From a checkpoint of a small transformer trained on Wikipedia.
Training: a variant of Muon for these matrices, 172M tokens, 5256 steps.
MLP neurons of a small language model. Each row is named by its layer, matrix (down: output weights) and neuron, and shows model dimensions 96-191. Each number is 128 + 24 x the weight over its row's rms, rounded and kept within 0 to 255. Numbers have three digits each.
After each neuron's rows, "raises" lists the tokens whose logits its output raises most directly, leaving later layers aside.

L10.down601:143135177123139123136152147132108088114134141118118142124155158140137131098129123108095140136096131136157106101157146144149140152142100152088106105122169114098119114108111091121154094102113114092100122151088133151130116147103107103129150126108135079142092106124151085120146157145159136127
raises: " there", " it", "era", " they", " the"

L10.down388:132129104138143128123128122193141099099112142146121102087096114122136110115126148119142171133079108110152123124160119101122144140105131094129117135113131149117180089118092132152124095127104072132127137138177148166140142150160141127150101117147133150129146093121137150103143096152132100139
raises: " July", " January", " June", " August", " December"

L10.down163:119142087145124125149156134143124162100151153107101144115140111119091114121146151124126099141161134166145137112116209144141123210131140107130130113106125095110133170133101140077128158118136132142157166120133137135139079134101170152120146126167090094111145127127157124149119108107116115104
raises: ".)", ".,", ".", "umbent", ".\""

L7.down694:128131117086137154119144159136135157134135146174142103120182098143157154114106133115192151154097116141091125085113127145100124156125128116108129121109173128130091123087091159139072105153158102136145128128153133106089147134153110105134137099116112107132131094148131132151129136136098117116
raises: " July", " February", " June", " April", " November"

L10.down455:121136115105143121130132144112102129090086049132195120083168131128123131119122148135153101067071083122143170147115129154185129116122119132128106140137098142142153116130150123083106161111171146141102164122138116101125111113136124123100118136162130158145173088112122117116125051129134115160
raises: "°", " year", "ually", " day", "ording"

L10.down942:099107100100117133080149128153115121136094113158086122114115163149122171127107108122169138141140116111083077095113161112141099137140118109154145125161106169101153172150132148130129120165154139105135101120079110134099097139088143165148119141131130142144100157138150136109132117106140135155
raises: " to", " into", " from", " between", " towards"

L8.down822:144101144115133140097125138137143153147133158103150118134164100144067156125162104133113120160102121095165075102135162161157090132169142142145128112080132137144164171129075176101107107092158141136115120110127148138106066137157188156112155130158113130124155138118142133143178122105117102158
raises: ".", ".)", "..", ").", " following"

L8.down992:153111118149126111141142165188129097111087119156114134137145147135145183118107099130124157146079132118142120105171106160147152150103107141147105128141136096115100125137128115146167091097098113131130140155108128170142144150127127100119107139108121145149152154117182109131101149125157130149
raises: " they", " it", " there", " he", " she"

L8.down66:143119145115109120138120112083151145158110123145091085113104075095112085109150091124096123127121164133151129180140139127140165140127110116118113153089095141101105129108136128139114147098122128153128116140188093136137149168154145162153169110150122106117160120157118097133112167081111135109
raises: ".,", ".)", ".", ".\"", "alf"

L7.down767:148115181127108102105139175136142160127094139101156120120126159125098103101156155113095125149167124137165101108149114129146113133145144156110098114090171148141129130138150100167108133152151108145144149086123135111136099135146192163115173117152114107114107116122119137146135124116131123118
raises: ").", ".", ".)", "iginal", "ably"

L7.down866:098137122155097154115157095112151148080142095139159165139133096125122125101144105145096088096142142112114162121153104132134133143157131130168121170082126110093137099118138163154122108099118091100181134128104160109116095137146146110099117112122089178147129136117082127119134146130138147155
raises: "icated", "ained", "ched", "enced", "ferred"